config.yaml
n_layer: 9
rope_base: 10000.0
rope_fraction: 1.0
init: "trunc"
init_std_qkv: 0.024
init_std_down: 0.0148
optimizer: "adamw"
beta1: 0.95
seq_len: 1024
train_tokens: 886600000
MLP neurons of a small language model. Each row is named by its layer, matrix (gate and up: input weights; down: output weights) and neuron, and shows model dimensions 405-500. Each number is 128 + 24 x the weight over its row's rms, rounded and kept within 0 to 255. Numbers have three digits each. A neuron's up and down rows have the sign that makes its largest values positive.
A block is one neuron, or neurons of one layer that tend to fire together. Before each block is what it responds to, as a language model described it from the Wikipedia text at the highest values.

Description: Closing heading equals signs
L6.gate1046:142128112129102153118137165076091115120114153122101142136111122109145134166153116136135163103173115109146182123126153087138169113107117127120192088116150170091105117173141157144101121120107154154139124090177139109129164084133152102111146058129170154106165124113079139147162124141117148112
L6.up1046:105120123110138139142111115079171152141136122132133149132170154108106134073150100141141114126158154129087102104127094078133117139117102137111091132124150110169098125143111123092143154086153082100115124164169146168140117069158102123177101126123146108087119127088183170168106085137132143104
L6.down1046:104134112127089111123130133148089099132173150166182154158127137104160122135134140125108130143129135187138127090091129107125154097134102142126169117081164162124103091137173174166135118109100121173155122149168124110120139132156144176111176120137138137085124186136096093104144079178166141110

Description: Headings and number completions
L4.gate168:102105129130093098113083150115156133144115154098182107132097085098083100100153121164117112118167147133116104117122095158156135094149106095133162151126135181143106163100157084131158081121136095102187115117141127127171127133104157112107128133108100118173149134103108173148094140113118138092
L4.up168:137149105140121091092156130136167139138141093118145139150094121106113103109170102092114158117131094109138159115138150094147194132090167192120124202120108097116089144154125133037110148086143140169175132143131152086149097109159111139142119152115166118165139147127133116170179093144129113092
L4.down168:106097122119163144120108115101113123159106130139167137154163113128088110158134130140101120118107145104172080154126158128111121162153112134152104103175166102156152108111140108194135110121147139117135147134119108137149175174107117174123100132119162108112133113126141116077177157095147122126
L4.gate201:128102096144107135081136122139132137154141132140155183140124139106161119122180126129166110116137121133152102136142112142149134070126128137089145175111127134138132146189174148169087150129165148141132142142122111094111114085145158154114092190129138107109114132119141104122163133155134137124
L4.up201:100122075114148128141123175113138120125113126122116152132074142114129118116092101116149189111113120115090096166117135137162173092130157135092136135114142104133123144169091099114110128094137147112126131116100133123113162110104149110099091176124133183137127104119150110111114141144116099132
L4.down201:156121132118127135137104158120153097144105110150145142116100131118129162112098139126118099162132140211109136173095113109139142174142058112127158113150079119086132117149128114144101134103126069082172112115168092161131148118134142108145130119152128110133107152116135166148112121126183138055
L4.gate931:112134108136163146140129135146112118098133109127162151130130159130101107098132182120125145128160147101139133138090167114137136140100139140153174149113128131119114094144101125175084157113134175129143155165121087092136145087131147126099188179140152108135122164149107167130147135143141163145
L4.up931:140133157130075141150111152128161137117167118170123122141127153142154105123120097139167157113100117147160143182132160152129147129131093134106143108085098140156101123146098111120143126145137160143125146096124122124144145113151141099134138134159131130095075111122117153104138146145083115157
L4.down931:101170141152116133122123132155149113131102112123134126144144168136117114125104176107089114141119124127118096095120125120119138117144110123123145126121127119125116106088156109138207136163154115134131189086114181140088117134108066101080125113074147142129133112156100094106142127111142148165
L4.gate1096:116096114192155119140123124123128125084148094093146149124116120187132115189150146137093113113114110111136137148138114113127087136126113098155129176165148130093133160121138154126115166147106101117086146102060086108144144124141141164120109117123105142127148127115160136121159155137143171127
L4.up1096:116160108141122124127122160149117152140119123117158094104131104136085115133105113111158112132143107122102108118101162135159158084129154166130129173130131111133126118090109151136113154102103134144151123163119090100108126113122130151100109126116156114121118127145090081175137161145138193148
L4.down1096:121139133142128103151141111112166108099138155145120137125120146147153106154120135159120097134119119121141135138120094097110118176107102118144141160131163099116103121112141124121099129103104136105102123124151123135132127107121130129171126135154133131106147119108126187084142115140139100105

Description: Inside multi-part names
L4.gate358:177091134122070131111083111124169106158121141132159100146115135107125149134158094131123153144161139119133143087173138149111115115115068138089156122115116113099103115164096110150120132096149131130117122136094194153124121131135085160120122184143144126126107119115147110104149133159107137150
L4.up358:152118119110118130100138126134150110176122159176127152143146122117078144078146136068164180091122166109142108109135107145122129106128142105101095115115109113159123139101107116134171133125102143152139127110125138145153112130113149085145153104183170150141083117137091156155112125124131138133
L4.down358:095125147132121129102174134114103143112112081103126125124087118163149113146170160165072108126137118220084114152130162141084135154114123116131146121158114155115131170166141129121127126138104053151138132141096062106106116136121121138143127133063086091153125157141140074117093127173123118134
L4.gate723:148119129132111165087126127148076124129154121092133140129130152149097158108126132109177123154115161098123102114150147147085112118117146130119160127148118098132156128142139115173160122144136121136119112132086144135111136098159122131170153150155140112135087131070152102156128142159162120136
L4.up723:147138149120125098153106147130143103138118102199098134164123118119122161093148115108125094164137146123157114102124118151125152129130143152090143139095136110108170129178166132157186129138149164143136113115121144084133145116156123132120148110131166140131103141119146139088104131086138143157
L4.down723:118134119124118124119142151095092107144074132110105179114130115121142140180097140130084124110137135217090102123111123125140125127090125142132141140133117142139188118086139129125132117140105094145114159098106150161128127116112118126124085130088133110127120116112146080182122132170139145166
L4.gate972:143088135107100107126128105139108135140112128162106178089163099116108160110152104138160141105132144137144121109138144120105159106103167100116118138154169091118129140121145152157108107155129167114127138121110108148123101095199169134161153140113082091110088145195126155150126127144179129131
L4.up972:162136111103151087083139086115171093124116143108112173138158033130111155122147089147140108165156138119127129137084106102106165139128160117100158087115117120156127067115118137125114151131081114107141135170135137140120152119157119127118134116144120102143093110150114100118117121159160131078
L4.down972:143103123142129123178148154081069147128147113118089083144108165093132126159112194146115128161097102099137126081133132117168111160125070186127109142121093122106115124121149093164111163114141098116125089122151146142119130140080099135102112128114143125103179129085150115087132139091121111148
L4.gate1115:113164108123126130084104115088156167127148148172144154185148135138094116141134147169126128136121150119136159165144126105146099203135104091123101155118124151116109121113171112159170127101110136150123154103066145127108115106124095138155137122108149120151084183147130113120112159203124129131
L4.up1115:153153083111103127140151119171108102124132134125140097104170153145074148112136143108154108111114134136154168097125114105145094110124135121121115143114136125125142104159204148185083159121102100128137119127126109149116162130115178099120046100110161148145139135140125073163122126107104149129
L4.down1115:129161121147107125116103104098109117136117130110137098116130108152131135110104095145100130121146150158136116134113146142119160115141098137122149142110130134138156127139143120153141157131146123144102148113119118158120100106142121158145142113131137076145117107125114116166171157155105159134

Description: Hyphen after proper names
L6.gate1272:131123104149095107075117096125142107116112103146125093154162119136135125143118128178116093105118096090114116172139097139122093169125098147127111123150132081129150127149120128151183166104149141149124160169122186148131143129157132122164160137126095091180122128143128115146134140131115131099
L6.up1272:123152113126129138122119105137123096147146113130126088144126158140092107096104123106150143132090128123164132129151107120161099158108120106111085114120157095073157110150142145122105153105178151150167141134106126134126111131153095128154140145116082080176153143080102142136144118157093142096
L6.down1272:148119111142112138120133159089123130129118104122132126118179095149104127123124105082122186127115111179142140110112150152142135165131098095130081123111187128140148125110110117109114144123119134122127142142076121131124133098145113155149122106120082156160184152112062106177167143155104171096

Description: Heading closing equals
L2.gate49:133086151139136120112119109089157101150157200159120136120130135116158134115148161153205137152146111145143128113197108144160169145075177079100122160134131104132087158159185135136135112114103126085139070132123122131131115117094135129115160097164108126122132105166138120118083171181104162121
L2.up49:116122131117111183119171114128095131121139111155132128109117134135122134161135116151107115087138116103111181111137159120138129141100108147141108136126126132199118138154100129139132167180164115122091170185174158078166117163120131126107130126137146155091125141113135142117157121105125120152
L2.down49:142154141146107142138097121110099113123135147121125150147123160130109139162132111169163136133144164241136117147140124110126164099124154108114150139155115131117100176136137138158173152132118100127114132119133122102128151125155132119125116094111071130133113117166133132141119115136159151100
L2.gate393:127099122118131134090183107143169130139148108152191132091134154131112110156109124110120077122178110118100087150195133125095131148103164138113139122186120134119118137132112144124148182156141116169107114101097152166137158183098153152121089111147121088136128110136130122153150161143072137187
L2.up393:146128126098145141161129117100125083148165162150120149142132109092155127094138115157143086111097120086160142067127128128128155124121100145113154110132125133122135108151148091145116127092147111133112133171170132114116129165144110136172162135155112124107085108130151110056122156117210141097
L2.down393:139124144130128145119120132107162110132125142155133136154143175165129130151134109173124107140153132185143098166100124112126148118092105099087123109149096125121130174133127115132137135146129152131133169115132115133125157146128118127100135097101107100121114141117093120139181157118119168085
L2.gate520:129112125145139110134105146116162173175117151097165124136144148130145163107158116111140144131157138110104115131129177171130097155068159135100150159143148106129140155139140155145141125143134140126148114134139129145130124136155149147094086137107124184141118111106120116150127150107145125120
L2.up520:167135102155112112144106142121128128123103099147131156076121117139093117160141115118136172118135117114163196135109055153137152139177125112129150126124112123121123118141109187135112137112139119146149127118139120132114169149126148185149174103096136082077107165120128125117130132125122144140
L2.down520:172115130158143152127143150128141146112126150145142098127135144131122127122112119135172120113125104142097131186120120120129146103154131118113119119115147154098091143136130116140153126147122111157119152103168164085156130172092098147086069090172132145088115098129125103161101089110113146122
L2.gate1077:156166088125133154104117156129147114135150116135141109126148123183138149146114124128134085111129153136096130112132124118132102126117126142098161169097097095133103150135153113161140144143103103135130138147121124156146105106122169120141140075139094163094115126156120103178169157150120090160
L2.up1077:165081147127143177097127123139123150132105132158158153096123135095133158131129103101151103075153121110129099135112097131100072106124123123089123107097143141122125139117139159142147100152148144147098149097151099134138174125106156093139125142144106129102146110139110096140134136146147118138
L2.down1077:141163165112115099115139117114104115158154110160095116124157131178099125078100130154123143160153121177136122131111122122187151134123146119115087105127064144154148135145138121142122109132107105139188114141139151108159104177149133169136103057113124164137105053125128104168119114140118133125

Description: Compound-word hyphens
L2.gate6:153144132112139120135137124121093157139135117129119139153161129170104137146101101123154121084083127131153128174110115132107091178121134087129129128108134123129139142117106105163162126124111155091079109123120104152163116103106171143131150127145117114167121130144080129131109170149103138122
L2.up6:154138107161137137139095137100113100160121124091153176141113160152129135113131140130094105080180106111156094142091130176128119176151143119120144102123150154103122136118105113155104145113162153174101110117115131125123157117095104118156139140159103127144133167128138135131142125102092136137
L2.down6:136148161090111132112114078097128160089108132159116087126125096147128121132111125105183123116109135158185156142145114121073138121141118121166126145159116131149151157170117103096144119127160097144127120119092093118127124133138152127108099090104132149131129143100131100111108144150159121131
L2.gate373:148140124101123140113157132128115153115131151155133132109109110178144130172121138143143112106135110131119148119117142130098098182115096131106116166106152119172130115131127124175124142161128135151097127123144130162100129118121087122115113129092092144083076127161118103120105101122132132074
L2.up373:090117111154125115100110085112152105139132146120121172133157134169157111138120120172167159141123107127156130139118102105109122152108155120123130163112110141144121113108197127152137202128144136091123081132137152155115091134159140118129142174107134095117114152133119125101103137125107136097
L2.down373:127118105086131137153134143125146154135125118156146066129136088096134140106111069088077161099130097116153116143133140136144120124123089153154102105147145169170109133143089110125106089115102086155159115118140110103121121146119099102126129101123136106132109127160146115126105134143121127133
L2.gate542:139152103146094130136116100122130110162138200126152140127130146122111141157136125110163115096112164133093139130125130153116126171137117117077118163116131120120145082116138161119117155156149139144083106097110177157150127103139093148133156144137125139128137113150122079127134147160100139123
L2.up542:123155122140107129116129088101131081109174141127099078119139166091133133138118138112120077085132116118099156169127122179103073161098130129121152105101139124106145156149101126147139142136097156166156162118123102135101183101148121086137128120137099136128142103153112150152140152163148163134
L2.down542:143155124117096122173139100111098153110114091164154077114110097157134124162107104142117150103103126141135086140162109173130144125133103140110164151153156120098126121122130106157114128158149109122152139165113117138132127173105137145144112093108120114135160151113169116133111133180125151150
L2.gate716:188153110146062137105073106128129120158132138149104098130150109082150118155147129163128107147118150125199122167105178112114145132111126120096123153095099147111132131157168109154161078134154126110109090121148120160104116135105146111127123103125107127134142128132106101110120153134098139155
L2.up716:152095105106109103125136170099117172139122120110119160141083134141116113157121134140141081115067158139134080159130128121147128094142103129116151132106107127126120127137125150129131146122117112123101142113123133134102108069090129080117160150124122097098149095136123099128106125103113172090
L2.down716:153153124137116172110111099112129130133148144164123080130163116147167168134114121073131175123154153102151155142127134142065098130117150146131115164115131115127140132112132129133139099129107138157128088093141108117154163189144160118111129100118176146141133154124158166134115153160106125156